config = dict(
    num_hidden_layers=12,
    hidden_size=448,
    num_attention_heads=7,
    num_key_value_heads=1,
    head_dim=64,
    intermediate_size=1216,
    vocab_size=2048,
    hidden_act='swiglu',
    norm='rmsnorm',
    norm_place='pre',
    norm_eps=1e-06,
    positions='rope',
    rope_theta=10000.0,
    rope_fraction=1.0,
    qk_norm=False,
    attn_scale=0.125,
    bias='none',
    tie_word_embeddings=False,
    parallel_block=False,
    init='normal',
    init_std_qkv=0.0142,
    init_std_o=0.0,
    init_std_up=0.0142,
    init_std_down=0.0,
    optimizer='muon_variant',
    learning_rate=0.00701,
    beta1=0.9,
    weight_decay=0.025,
    lr_head=0.00618,
    max_grad_norm=1.0,
    warmup_steps=200,
    schedule='wsd',
    decay_fraction=0.803,
    decay_shape='linear',
    final_lr_fraction=0.1,
    batch_tokens=[65536, 131072],
    max_seq_len=1024,
    doc_mask=True,
    train_tokens=602200000,
    max_steps=6525,
    dataset='wikipedia_en',
)
MLP neurons of a small language model. Each row is named by its layer, matrix (gate and up: input weights; down: output weights) and neuron, and shows model dimensions 0-191. Each number is 128 + 24 x the weight over its row's rms, rounded and kept within 0 to 255. Numbers have three digits each. A neuron's up and down rows have the sign that makes its largest values positive.
After each neuron's rows, "fires before" lists the tokens most often just after its 100 highest values on Wikipedia text that the model never trained on; "fires on" lists the tokens most often at its 100 highest values on Wikipedia text that the model never trained on.

L2.gate930:099136113109134134107131162130136129141111114134153138115121082112085141081128134109130102168108118138127128092127150125152196115090097163116138126151107082134123146124129114119117151117111068124137152138131095129111119113129101197150112114156100091129121157152113128126124117092149119122099133136096127125140126158139096147100094092114164076126165127115115123132125105149123151125156085109138133141166121095126119146116170122156113069136107132099160088143099110109150133126126147101106106112135145083135163150105138118154137094115143129094153128107073185130129145136147119099
L2.up930:109073102133118115122146169082117189150126088131135138097117132123085118088152130122067115142111118120135122131151174143129202103153100113102082148092123065162101115107122115139120133135108119147115152106156126136133139097154102127168129043146120158134135113126142146128108084057165136129107113135128136129148117139110110155124132114125117074140169153120124147129121117150073122120112130089147133118130135120123119157128170117129147113114129103069127117139106124110114137159123138132107125141112137148156151167168096140121127120114174106107134111132075158139165169149120093080
L2.down930:151181107118116074115121112153102119141112102103163102134175134168131125193147188152167107148103101129123138115137131115151158110112158126127129123116111153139125139140125148142134134165096151137133129091122107140164162134149135049087126075123153121112180148105136143132129151094146148111131121130135105120144107123132169111103136126122098156125132162146092133137135095126111104120101123152127153078126116061106142144117140153073148170103071161129124128111106146142145146131136131171124148124132105190114116109161140146137147113109114148154114144138102095135137144163126083131
fires before: "\n", "-", "|", " "
fires on: "===", "\n", ":", " |"

L6.gate717:156132113139126149160108137133117148127154135074146102149138179146149091155119139148128122108112133119085110102122138149102166133091098113135138079108149117115113151135134134143113133102206131116149201119126156116109111204118130124113114080141075157095099136147131113137046141131139171125156157147095131132148109099116138126123130130124108141130151118130167124128076134108100175101173114117136149100140130118130151134151068138112121146112083134178139151158093165154118119097140110077120087129107146145091137150139079111096114149138132157088123172141076146118114119150159147158
L6.up717:142150132153138149109119147127142134084148143133130143143145184097133107141160169129078124134133118130122101119108122151139133150125110221119107104146127121112132180139134112124111145099213096148135149107128160093085097163125106120106126104157097128091090169140145126112101126158133196150158169118097149136138107084107166109125113129149111131135140133152124111123111128091132147121167130118121118090120156140152160101105093107155109158100088092143155156141109152133102142130167068074117082164072151148103135138107088096103105113150121160109135180133062160121107093122189105126
L6.down717:073255120177131141085121134122067112134135124134142134137178168119099142108123137145109136124132146116125118110156132138160154154118110104100135121155097086154115124107136137136086136123136120108112142140139107111089143123116132120127123132118160146070075137142114132149098114160109142110177177148126117113140149141109100115142106103142115155110114118110123143132097119140127153128153117122142128105106141118123151102153119110147118098106124179116136128145137165094111132123155118128110129100142129119163135145112140145136136142126128154094157120147082129117146128158120141148
fires before: "\n", " The", " In"
fires on: ".", ")."

L2.gate938:146133127127129155104126135172127144125135122107056130131125102092175149133090123131124130132165159142147133146083077125099072119101094129115116152136145108130119133150162111107127197133156132112105137123121103128149117147132140122186130095110149126115124112094125090157130133133097157118108144134111100148125131103132140105173098113168141156141153110131114138134118138104111125122104146166122164140096130154149134128111117157096108120129093104135169132108175107140161148120145129136132108137081167184098095160121099130188137096127148103104092144121083166127117125143134128091
L2.up938:170114110120135154057133157172144116119143115134085130124123137091161138108107110166114112130141161123132153129088113144140131124097110144100133057128157129108096123168158068133135152102162163081109113120133066105174119187115150124159135117125117125141122114154154121121118115121097164126129144119116111128114102128147130157130114091177127121096157122127130127133121123107127118159120132157124159145145142150107159145098124170118089125132124106122170128155145117119153128125124155099102136126136114105115115137102113120114137145129087116098179200148039125132122134135141129103
L2.down938:108198138161109152119148099165130148144129163154165095130126188115066141163097143164110124102130153141134068121178172097109138106123083123108118123156144146141123124141120124116118107086131131119111116136137131148132144091109124126156116094151120159075101117109125203170130159127147150163154147148168118139119134094147077143130131136142100119110136134117115125141081142141114135119164124105136134106131136119143131055110121109175157106126128119112161116158158120071124110106118129133150168079122124112126138148129175125152074143124134170119168110139105141135145113134142108132
fires before: "\n", " The", "-", " the", " A", " In"
fires on: ".", ":", "\n", ").", ")"

L2.gate637:119098157114140142145145139123142139111159153117118063115084118125108169146122141090135163127115103131145118105138089138102105126117156160177150125128120140094132139085119180124140123101152135133125133136079105114107136143149115123063178113141144094112122133128148162071114151118107107101174119149153150158128079143138118175116130124135144142186111153141100112119093145165108163108087097118145086105104116113132106138134170163094077133149118113109111116137117094147112120097166100119100138128118107132111107156112141131111103130129118126111148100140144080149121088103125119128
L2.up637:117130168148126148175140120124149118116142152120126067112068152141138165130118139093136151138137116121142126148118097122123104124138161180148123116112117104114121107112122149118140077132155137131145131133113118096094148097121147163084157133155140092171149133154163108075120142148093101091150139137121158144121140136119130162135131134145136150153128151159101125130113142157077153114118128122157084113131120119133107113118167167077107157155133151086088127130128069106092102125138105117096116167102139124158088153089143108100107125124106095090145139154149099149138073143137164140
L2.down637:109205134155162138166142107150152160104146161152093065120096124122133143118134147111170123138166122149141146122149106134147125119158102105123185112173152080121126125116119139094105132146165156135097089094100120125114117127124126105117133085130135108113110106129127121081109137113093125097142167136113117119116126148103112118103128143105133143159142107134096120105106173150124108131153142146167137120120168089139134108144180184109140140130133067138150185130118124113115124110134133156107181159121093129138116137153115145108069123140135130162111080138196124132107094113128084117
fires before: "-", "\n", "=", "S"
fires on: "\n"

L2.gate891:127125139142124149111135103117121150120113113125119108078117125122105106089084078136123087153125114111126129138201123089107138135094136116141143140144099127147120137148106124119155116112147108162125137096103128115157119117147133112154097115076179100125119115140061116135173129120146115121122149110115150137135107120152136150168087152126126085161150096148111101169137107162139108090144158138117151119158141172138102143137070116157168087083134140176157104120117127108098136127111139111100106085107098151148161071150091105135140124087123153131141180119105131130122129126159141108
L2.up891:138126157106128088152122138174126141131137098118084104088136129140146103137105121127120122136117151142134146148155155132128092114121154139132127119131132156076121166137121134100144129101118129119127101135162148148134128137100105161164122127135145116129164121094146124124146173125160140131100107153094129120075148088147148167100122183136160073159151143115090142113092126099084168156144119147121154156164143135121132072126114131087156090099083146145169120106097114126152125152107099143105114126137105177153116128146129115104128146142149109115137159137097141150136128133080148121
L2.down891:119040147116129120122151114090114140097138134153128134106148117112100124116106164115129130167133111120145168120135157148088139156140148114112107083164095111177115131161129130132076108114059115164135120134128113105162123127150113135108158133133117144139120169178133155115119132147161078116120123137117131103153121107145146110132160149127113137122178123102115133170159092169135166114123156154176111126148133125104159091131154128131158117094077141169100131125133128119115129118088146103134124140143125108149141180086128114152109125136102105122113144115112134131096089100149159127
fires before: "\n", "|", "-"
fires on: "\n"

L8.gate1186:128119146157129107146145137155131063103114145151129149127164115092133095128092124116117146097135117146104076125134116158167123139105135136145179114157107114152141106142095152153122125141131158119101111111110146136132095100126145154139152157099149092125129168160110122144100143124152134145158111066112136099118145087131123155102172128168152079181138144110151123128102116109099164140163149125144113120128124158149148152123156149131133072131132122146171144084130150115114119139112146155120094096143140148115073145132159113118084128135072148157145115094146124132128119127127113138
L8.up1186:121145131143093120143108122096142152116144088149123126151132109131136111173163075087123133137125096142117125164124140145148151122081153116075129119133190086141127100120094134126154116093126102146098075122127139120145117134101139106126111110159140110173102077160145059125133107154061132147105134126117172157135122147098156147121103140169162127100122086121130111150117123095172122122137148160168089138110146141132137172149119120121114129105154093136156140126129125141081115143087122083140100143139123157136145094186161105105153107149119154098118137134115108131110080106160088122
L8.down1186:134132117122064132118113118160132136118114132123128139137113147087155144112205111159140174129078118189120154155127109149130117122067126135114098093153128136145112120115149131080135121170107130126103123124123120142159092166167137147134173095130096139134119134085168140139175128142115158158148139105119164142166123122153116126149116130126140110137179123144141121139148204169145178149114124123141082128130142154145129127126133173100142125159137102096114145076129114125139180139134094099150144140104091151122140137124080127115151138110098137116135113126158085092140109126106101119
fires before: "er", "s", "ers"
fires on: "th", "on", "low"

L2.gate81:086126128167119159117141126129124139094106145106136148086051112107114175094094142107158113138122181130152085131137107149133132113120163172196148102102121103104103137119136152147148134068204100094109130121122144160081103104112163113116157130131113133117127128118161136138169199148164118125120150154146135147145124121151140152122089128142139133119165117124139079126134137153114170129087136132143070127120124095119141124138129138124105179142132122117112133180134079104125145092085133127085132215118100171108128139088138109145100141164133134087143105088163123160130094126127147115
L2.up81:068112117169108148133139137132116158113107144108127140073084119110119182095128123113140112150101177146166088112132125148130120117122168159202153075126147092121087160101129158158169117096194114108096109127136134141094094092133178104116185114129120119119138123120139119155171179136116110129127143156161142140140101124152124159124062128152126133093162120111139097112126145152115152141106125121134061145115153100092145122143136133126091191134126119106129142168138042134110145100106128134097142172123120157113141150112151108139131129132142130111143101084149132162126095135112125111
L2.down81:137188064094142149148146142129162150130177123097167113082097113107072130092096146137154115130150137134136136084122134121167125133117103121139163132121158045133118138151093158126150133127130125129114107139101118128129149115123114094111095113102088145126095130173162110114151106114115161142164105144098148157132143148122093136106130123142155181139190153136110121118137118155125110126172119138124131182136101118123167105152170141124101107116164115104151148100155174118097152108120117128064166162121119124095140117084140139125129124121110139144139086121161137137102114155130086070
fires before: "-", "\n", "="
fires on: "\n"

L2.gate618:086101129138119147112170114135146102093098103115087102122081139104101116073145177121100116172144131138139135107103114165121107137146151147144121076119091104111165139115160177144112142125141134163108123171114117145103150094108118114106132102130169123090139125123182100117166102142153094147131120110138143123104126082093101128124129128122174139157138154134137096123153138136123156104143120140136121091132132116120147102108182115129180181139096099118140103141148067109114139102139115146155155118094120127105096099165163089154147099186097153155087086081135159154118126125119150098
L2.up618:064143149145100133120163094120110103099138117105077106095066123121123136051168139094100139160135118094160119111142100113119100128139102184119138108110083099127164125082172139122097144105094114157089119139151122176133137115134163107120182116136142074100170139123128115102161163099180132161135134122146117124108072092111130116125131141130178169149145144102128133143136134127111142102151140137134084105134089114128168099105142135085137195085091130119150115151118102118142128086101114161167119115132139087133116120181175122141139108162119165139107081089121115128149149132104124144
L2.down618:110246118128139106155168111159126153123138139130163080102157122128130131108146195127158186147120147107147131090114097115116153101121126157094151108156124056125110140100120156133141104148104150159120084121081118128123134089137136147135124093105131107107127149162167120078121135103121149121147089121114143128084159125125128100098110129084160172115114106130130152121114165143133123127102135134144161106137118131117151109158178124123158144143113114127174148165158138147110158108142117138091153108144072146100117130115187121133144085138123177139101114098138148125161157148118128105
fires before: "-", "\n", "|"
fires on: "\n"

L6.gate809:143134123115135138089175099097135160119125135131120126085135099121124128123123141126158118145120136136151127128099109153138094141104147129090099123121137152142113149123113121126127149101130113129144144094101148114093110117116106120132149144157156131135126127131131136128111110164141149094135145123111217160173143110104115132124143185121106127143144172131122165138126138178135162118160108144136103143124095134128148114115141145117143164130114100126126134127120117151078125098118110163088144134136133137093122122080125072147123131175165173103147142087133145082098081115104102118
L6.up809:114135105132146102065154097145166152089142132112104103110087119138129121140107176156159122128115167135163155159156074159120165136108136169108130098136130102159134133099100104099156103121126134136132163138119156135124127103124166107112147092134114150110176126122111117123124112098128135100095116137135149153127131118147111151134113159104134130165159108170121114142096140143118181137117106147103087150120122117135124122160152129151165124143127152142129163142134085101110104110158127193168165126074143129113141152095116127160095097132137159126156169096128139119114110119142121111
L6.down809:101188118122145112106165141121165130086136099144129123063145127118129132135124157120148110161133098103142116137150092143163124154089118128123125116124111098135114160120119104145147110125112150114140102134123126106106115094120142079146133086130127149090141124136155134094081147103132161081097099101134153102185196137124097146139166144144116128136133129121133117132121128121091111141168142137149137150129166160127149127125138155123142119134123138147127137171116162119085166118150154153122142107137129104115115129110143120159120091165123169154088158105134131073087107104110127129
fires before: "|", "\n"
fires on: "\n"

L5.gate533:175138105093120093096152155185127059139118125130166154127114133157156094067172126148145128133127121148131153118091138130143137173119140111127087116089114129132157130128127108096147089159137156131114152105169129095133139118167130132136145121131138159117104123094130146145134164120161134127114107150148038166119133133182145122097139121112132101152141150147085137117157146121088132167112176149120130122144196167127119125138132137180129134144154124143119096105161154105097161125077149109167134137121115140150122118162132122132110123110114131131131150101097117127141146126130117075
L5.up533:143157144119103096142151137138105133152146070104120170116109133129138134159196163095104110104148150132119111141130101100153115147119147153132107109118138073141125144155155070146160141107144114109080125116157115137113125091138133100155170127146142142122127108176121134121135137110068169099106109149133151143126107108150123188142132145122150069148134163109134131132130131130116149097102126108171117108118112144132071083124136163141128105112136125128132094067114160136131157154123130084119113146106143089125119113131151070116101122118126118115125157142081097087124096158142132120
L5.down533:101110115155128127125153086132112114146145109137183148114083104153108130096111176142123132140127157119145113141163142164126132139120137143094082150118163108135161114126123101152118152136120102135106115124080127120159094149099107122146131157160138100142115118159136126142139145092123156069166159136103096181118110149121139134114068121097073113120131097103102090151143129138152150111116156154139110082155124117138134155118101123189116159163121144144121126167117138111135186086113131134182133139148152124140119094147121098123133138101150157128098167148095162107102155120150110148
fires before: "\n", "-", " the", " ", " he"
fires on: "\n", ",", " that", " this"

L2.gate663:105121129083168132163139090171125146144074124149130165107155172097115127109135143102126135113137087132127143125170148135118124142143136105131136126118099098112142107051132091102151145152132132156095128128119132111121131119134146125133166090129131124103160134122167117155118093132113135106108161082155111118118139147119144130103112122092123137122142161124123157123086120164177153145098118131138125128133178124113107132096163116165087066119141131119134142151151113079163144126140131117130086141116167143171172168105153119126156137085106121109099180132146154134126118134147118146
L2.up663:137146148108144139137140108175098170151087111167144149108137168085155106121099144111113090128129097141126101164129122116130132119166148118103132107116159134126100097075104073136150143130113130127110174086127123135085106132084162112137136125126097145131134131108148115149132101112122086102116110080123105101107138109089165186117163151136129148124129174117119133135076141173178107144111139105182120089123146132135163146097181120120098069129152097133149128108170153113130126134142144122157111109143184114095145155135122138129144150098103132093084141153122121117124152144144144158
L2.down663:168141165100175094146118143123138158159145126148112134042165150105117134108103186138115173106138160117103148128093115138163133156117134122112168141116113123134142100086112141126128120122109137150127108134122158109122157089108129144081122095121138158117136102128107106129124128112092152158086128121129113121110135166110137145126073118091114094161171145139119099116105109124108128128122127139136141108132095098151072120083114153122101140140138113152144147119172135120120163190129142107187141128129119158069120138176110141128122107123136127129118126131108122065146153109118149097
fires before: "\n", "-"
fires on: "\n", "==="

L2.gate7:149132119147132129134102133144174122126147083139116140121125119139110114108132121104167102160136144126116169129117114138141119158095151133145143117144120126141135125163161156118117098126110148154132121134153114124135118124124078139132178091101132168110112114090136141121131110057131110139103091155149153145122156151091096123152121118150121136148169126113094111132131094116135132096160174109113111140096111135113133146164091110155146110121107124142131153146123130151122189100146077101120110114103109128122115069167131133154124138162136122123158143161160095114169175129139131098
L2.up7:146118148154118088114126141113147158151118127120147122136148174110095155163126105093157098137156126096099142136151103162174108121094113109130094127066120145158166095118117109143143166121179144128164103111108127147121151120097169159112111152094132112136150151156121157147121143150068119104149105114155141133119143119145119111102127140121123121139146154118116094111145166120159152124148137146152136121135086115140161100104143152111176126156116091076147124160137135158105130125129120124105142132127099135068175143127082141117145123137134123122149180119138126144153111133141114091
L2.down7:154081131100144101067107112131165130120165129121163146119137108144107099132094105127152102147138117112158105107118122127154147130162106161155096153151128103107152115156111144107096139102102121140124167091114125102127124120112110146108114123163133157115053146142150149129063111099150139147093152129126148193117130149098122092138193138141116141113118104107115119100092081129136130128094142131118129128128097133138153151115113133108132120144054161158144126154132102084142145106158132115101134103113170162134123134112125180135134135150122100130132110147069139146091130102127151116
fires before: "-", "st", "\n", "|"
fires on: "\n", "d", "if", "id", "equ"

L5.gate555:117118145151120138125106155144117126096169122125147102153152113112143124099082143114138132117083118109121141093102125108124121157136095157145140124126136117101126155141145136106145109112158093163162145100098137118112123121161132135142173146156134145105114126125102126138056142143170150168174193129117167123118095090105136163126121163173116117172114121153135139131080130102099144116139125129158139101113118102081170175144096150111112170095099178132138154159090140113097141138120086117150116119109153172133110173094101109178087165139094191152119134127098135157088145119152107144
L5.up555:143116158126109125169113114166148153103131103124177115138135155148171087137131159141135126104152119139124140165095124122147121081125100134133141090075102124159108150114102141089134175100116102143195143110112101162089124128172136140152123123088109148125114122101135111094074141120144144153128127108140152145106121082137149151126160141154104101161142079154108159117126146123104129092113129178143161104095127119163122158129099130096102130122105147138113148113135133155160130148121102126106130138096122152140102133132104170206097111162094126114143152066122129131133130121121129114
L5.down555:108179134146124169108117139126113148149159143109153152115166123129138106156134169156106154109113169111124155119130135113130090096138124112108139116149121115107142115139138112150145118123147082146113129107086108075099123170125111104145129110146147137087071096151100114139110049165137139109160140154091113162152128085143097101145132127118121121167110107153116094146117136118112122140121120138133139115149147124135114079184126117138124139121105156139130102112162182123123106121168091140138133142100095126156124110143100153110108154098131123150160132131125108158139135161124120130
fires before: "\n", " The", " He", " It", " On"
fires on: ".", "\""

L2.gate769:122119120159122142059159127155116115132102145083137124142111159146102110139121118122119120111147173108107121135114157156103132131140126123135143079097162136120114171133115140161111127135174120147142125163110120120086112129107176129172170128119173065115106153136107094137114156102122139140126135135108155145145130132161163133126092134101133152144128113112096159143109153152124134139172110168099147121140110141135127085115094107170130085106089140131151115152133100119168136132136108142097092099132172065114185110084147131107130125138113121132169108156092130137085112092117114158
L2.up769:126149077150118148097158107180100097099103155132123159128123158072132117144117101142126119101136148099106076124132173137127148142115100164166153096126136129090109142098115121191107155137158122150114131160107095131067110113136174120164130106128146090111129157142081104175106143116147099127140148109112159121155105126122161134140147118125106125147149111114101142142090127172125156121146080186135112111153097159123151105120101131129127149134108135132148133116127103153175131124084129116129123113117143113125130147090117092087139121150144138131132129145048153117111133105141122164
L2.down769:125131115155129133106135103105127116159110114117100129134134152081156127172141114108105141161128173168143096097152145150096148127116085138122168106113109119146065133159092135075089101135143145098095155139144151110143164109144149120113155122146146148106060150130108084162131120151125164104127160138082164145127114155146150131121159116120129123137108112127150156138116108159119117149130152105134106090141125128146117142105128116127130117109158102119144151118181146115166151132137141119105157087102154117116134153091131147116140142096092168132169079170134114143135142087130136178
fires before: "\n", " ", "-"
fires on: "\n", " |", "|", "-"

L8.gate698:137116135095135073119148128160144143129087104102132105087083127126132175164113154108082109122153131096112101133168170091113112111135130090129156123116107095150139112122170163171150186144160155155115132157086135145155095143139099140069135144141109103122194108162138153150123115129162119162150116135140140154139142158153097136158133138176131064126135142114190141094107144115179125136121139136139081124142115135123119106156091094158089146197108117121112170091156109144075133144099112150172139153086114105113098119126135093135160119134142132117102180113098089123147145099153123127
L8.up698:099141113121140132126124096165150140120123137183121130104102136101104140162094173152157147146138138116120086114130127156179115113130118107102092133086158110118124116132178143160129119129146171117100169130077120154158111121154152105149122115135173121083128129179105143137112128121148143114084106104117160132130158089126132158149137094124114104147123116115117133145127146159141102159097135126146155091137066109130124106101103131191140143167093138100127165152103108160094117145137154145172078130093145107127108140109138145121135139118107128137122090086107186105163135115122109148
L8.down698:086196110118174136130157156144129110170158097134137154113128131134181118119127139138162136109147132114096146083094098167123127165158085131129151088130133106105134148116152135160155091087143120135103107090158112144123119104117131139113117160086159107156112116158092134161107082121130056094166167119113122116127152140116115149125135130115146118143161142125133108138142151142118115176154082126124107105144123110117146141122114092163162153112134101156100152116107125105090161121153122132167134096112138100126136115118134114096158120126115146126158133162105126111177118112157129131
fires before: "-", "\n"
fires on: "\n"

L6.gate671:141127107136082146108162128117143121141149131159130153112107150106158115113121083106157130137145106082137194132144118135136115093097087167168118132144136103144105128185076153109146145080110168098116094111117143104141137140135118119157119128110127137125088090080132119084146132126158145125123107121137155122138165129122132095113175148133168131125125112104177099109117180116099158143132130130094109131069103125093164160173138117158135110133114143178110136168150120139159121140044115100108123142120129133112143157132118176147099130159102151135148160166138105134156165115119105157
L6.up671:140130132101108130162140125113117091139122161120148168108184116074131101144178119159111115118110111095143077105133104156096150127117097105135156117119117118102132156108084140131147125152099132143123160105126145153154143130110131159151147149171105166127138102102150144103112134114106126142084141149093114116093097112091122135153121123159167159158160120161192121106137150119116125112152128120117111111098154133126117133149168135175112174144111155095164145130131085124087171104065136145117110099118131108118141139159072113087123175137125125097119122135109133095097127098128135082
L6.down671:181138132129071116108112165124121122100119110188121161167133099084112127110124088140130155112099136117119109165127172168105165163101116164141130127145184114139184095159096126143125171138174143133175091156122103161122120135126129170142109172110125124121136092098112125135179119120147159146128112121098107076160142103156133097121137132131173101127100139139125136113129124139137188112138104089129109170140087134089132176106150131126097144126152141135165080160160110135117137114138113089080138135114115123135103133193134145124117102147135118163088122159122177164126141130123113150
fires before: "er", "ver", "ment", "ing"
fires on: "th", "we", "na", "-", "ri"

L2.gate985:148126141101132154126182092106141146117088174122117120095108156122089150119142151149140116107145162174141135154168080109144096169096112098103129128134115090064152144171130091145109118082131130161111132120111122158095089116099111155126150113109130132115077139092114167146140145144094159122116129147138151145124106139116124152127136085148110144118146098162140132145117145135110107171149125124118145150151099137142139154115155167184135092154141151131118135133130144132154163116124156124118128111116149077129113139144100123090136136164126140160137146170066125133129140115145087144
L2.up985:132129107121091100121151156145104161121143162121119100134126125114123122106162093161115164162134140188172135149140111101114106171072186130122120099132122150104149100143171115121097175108108119153100127144121147129090133109110133144133128104124128072143125109110124175125103139149072189104130107105154126138110102200154177179143119093136116120151153098161166134147155163140116104137173149184126163118144125126107129112105134173113152112071142197123095129121125143148139149173105172115121157127115120130136115123097147145125129106114120114120132125127099119094069143132162139122
L2.down985:126150187136165159149122109147146127153163109132145078087111164111087086117165119128134100123113100142143133126137130143130132109131134146091161144149148109125138146130147095117122121157132111155116181124134111137217133117106133155129133113114112140131123096107175077151150126140131117090144179080144107159135151118129105110123129137136132138128109126105101146146113128144215150142140134140122124128075124154145102138116140135144119131113100130154168091179132132159098115097105179120158130147136117096118100131158135110111103138085160120134163108137100146140108100083133116106
fires before: "-", "\n", "|"
fires on: "\n"

L6.gate82:131132117132163107108105102120095110118096130105126120102154132141140089177116137167107071107078141108132068123078101113095105129135101123121147162059120086124100078163190121104157122112152109104112175116101143128122106180154103103115134096079137089136129121102144150129132186173146134135126161097106135132092096110138148128164111144123118150133135174111115127120188137104097119122139114097118162119107099125123141067153089120138142126139138104175120132132125126138123148127139137133108153149064106123141164181119097116097122123120154120127112137101088090085124140095140129093
L6.up82:151156126156120136118128123098107154119130125061132111098104159109136114148128157150102125130113119159134128096133114139118111116127137129205136150134101114161144114139144122164105126163121103212172127141121120150115169147099115085086119113109121132132121121123137097103125134185108167140162159155100169160105175156158158178153105104136097159134139163126136128106109125135123118148124143126124078099119083093154102078184152168140110103122135165106144124087108116163145101145111187105100142112125098122116110154122147105130125110153142101070111117103137113144129140116169118133
L6.down82:130183163153137150122130115147075114129157147087144139098156116122113101139126167101149105134134130119131113121119148165121162119127147151125096155123087115104110118135120095184115174119095102138125167144146129142080130137097156118155113133115134127126127130187113164146139135174114116109153146171124142086117134156115115128151104131133087154157128107092135165101121091126089169120107132105064145099143073141119128117121117113144105095162126148103068159145119142165071146102148151143182097111101174128125148155149117123119138105112176111125132137156135119095134100097108136132
fires before: "-", "\n"
fires on: "\n", " or"

L2.gate689:122115140129115164163122142119128133137119127119119153141184070160130119139113127113092114185123148140140094158134134088113123127144138092109172137102100125110168105133148134151127131073144101126135149178145150166105181092155091098124129128134126131145133121098132173108138139116131127132130109136141113104099099167115137181137133108114152131132152122100129105138156125154117117117099107113175114112087093151107128126091114116128140128122149165130148118122123101112136154062096145157124115143099134121100147149114201068141108092210107168112116128157103108088123065086156115126
L2.up689:126105124103104193148124149100093153116124121118142124138128105167119127075127135102133098197125142148153073147121121076153094148125123087115179110107128117085168114138143134168124112101161129126109158157138135157083206118169114092157147137133141112148118065108162161123133127121123147127110118152143116128103126138154162163146162122113166135080153119113105123142160108137130116117085099113103139098101099122106115136139115130101147105120152128148113165135128154138148124133168108122152111124126109137141147134139152100134139134142116142146115128131126106082154095125181094118
L2.down689:120122165154172099140112139155095105134148111099131161133126154125117111143158140107127104133140142108142148145108105165140101115091110152168159124098119099149104098145096120130126135108108110117115103138155105169150146099134133166128117114098122160122151146171150111122123116116160124161104111119138127127110139131122167145142127150128070151100126181107104129136107145123143088090132133076122128160172121152147133134134149110089108125116115130124141166130182094147106172108086169110121166116104145160162067140183135090158117108105103087137106112111119111110130110085083136113
fires before: "\n", "-", " "
fires on: "\n", " |"

L2.gate690:149120101115140121131154137125151138124158133186156096106120135076137157098142116095131091091111104186095054144148130115132166130107120109121127107150147129102146162100153133163148139116134120123116120125110157108115135099130116127119126069117146140098140086148141113117080115095119141146094138100172147168141129114084116116155135130128127138150136127142072120136152124134087151109106098102132143163139150125128147166138124127142100095096103109118131111145092178096146145122159124122157144086080079085140137109116129133164119147143140128125126144121116120149127139129184098146
L2.up690:135108126104140108130114108125155172122127119146174134129140153081143137110150171124107126101072105127102102130138141144107167134105088128117143089133135153123122099097136116143158124124117099147140125108109117075080130088106137143142110061127138130125117113133113123128129121075133140148118099116145128144138151113108155111184138143127127119160115159152110119159140118157124148104158133106152160147123129125134129148150150129154140100102111099128124146137136174089142141109140101125150135087095089109128164137125119132138103114128111093113083172119131099148156123152197065106
L2.down690:154128130171118107129159119092176109117107114126142148155125145119106129091088157130118153082123100154135137130125121145137158089129102079115124161118143100133145147086134064127135106125130148121135159111110124168113129125136153150122124128154148135109162172133125123133108136144129122149127153129089114144144106175116143141095159120108128134184084140108098136166149152150081127120094148128115142126127181158127106100140122089110132120083147122144109120149161143124133164103168109116140150100123110172097134099156124162161135136138120124110115155135108122145108165136141106108
fires before: "\n"
fires on: "\n", ".", "=="

L2.gate575:131140093165122122134139099174080116146115134076081134079157146115119064098147147119080170157128108108124180135099161135136068109127111142101134144131101137148150083122105103110155110096112112130145142118134104161088169116194141123134136125146098077117156111160068114151130166157132146144110132162149117152108173115100067131099118153148147148091079151108133145117110115123122139100139110100092118127139149100147126138156119108168115157158124159160146190164108125146121136153121159106116089105135164122111176113124126110190154118132145095109147109107131156097149114121140158105
L2.up575:148144125129092121109167099158085124102110100122106138125137125136142119082109136142118171146127153102152152138137137114111158107117073115119138142136126124063172165141138132101168137113146091118140139100121159106138090162157099121150111125125109122115144098116110138140139180139148160081101120162174095121083158131100104125124088151134106128124095150122062124100128154103143124111152124134125094144140176128122120127114096133187146110152090147160141106125111140094150155165139106100119125145132111128145144133135145108140164101138125099120133129097133135112076106100143109110
L2.down575:127109135126105109135115151183139104155130125106121083137117174111097094079113117118164128125141151122143116129152130103081175105147169108135120144119086103150118150121095077131101118130115115114197138111131188149108131147116152123111112126139104140116124122146123130156129118128153121143147118147134125147140060108180118131130172144115157147149134161094130122151118143096103125136112169146157143106124131133130160173133166115096128112154127141132083129121149110111137123105138120112135109129144131120111144108096097099126106166123135150146119113148156095137150139118096150154
fires before: "\n", "-", "The", "A", "==="
fires on: "\n", " who"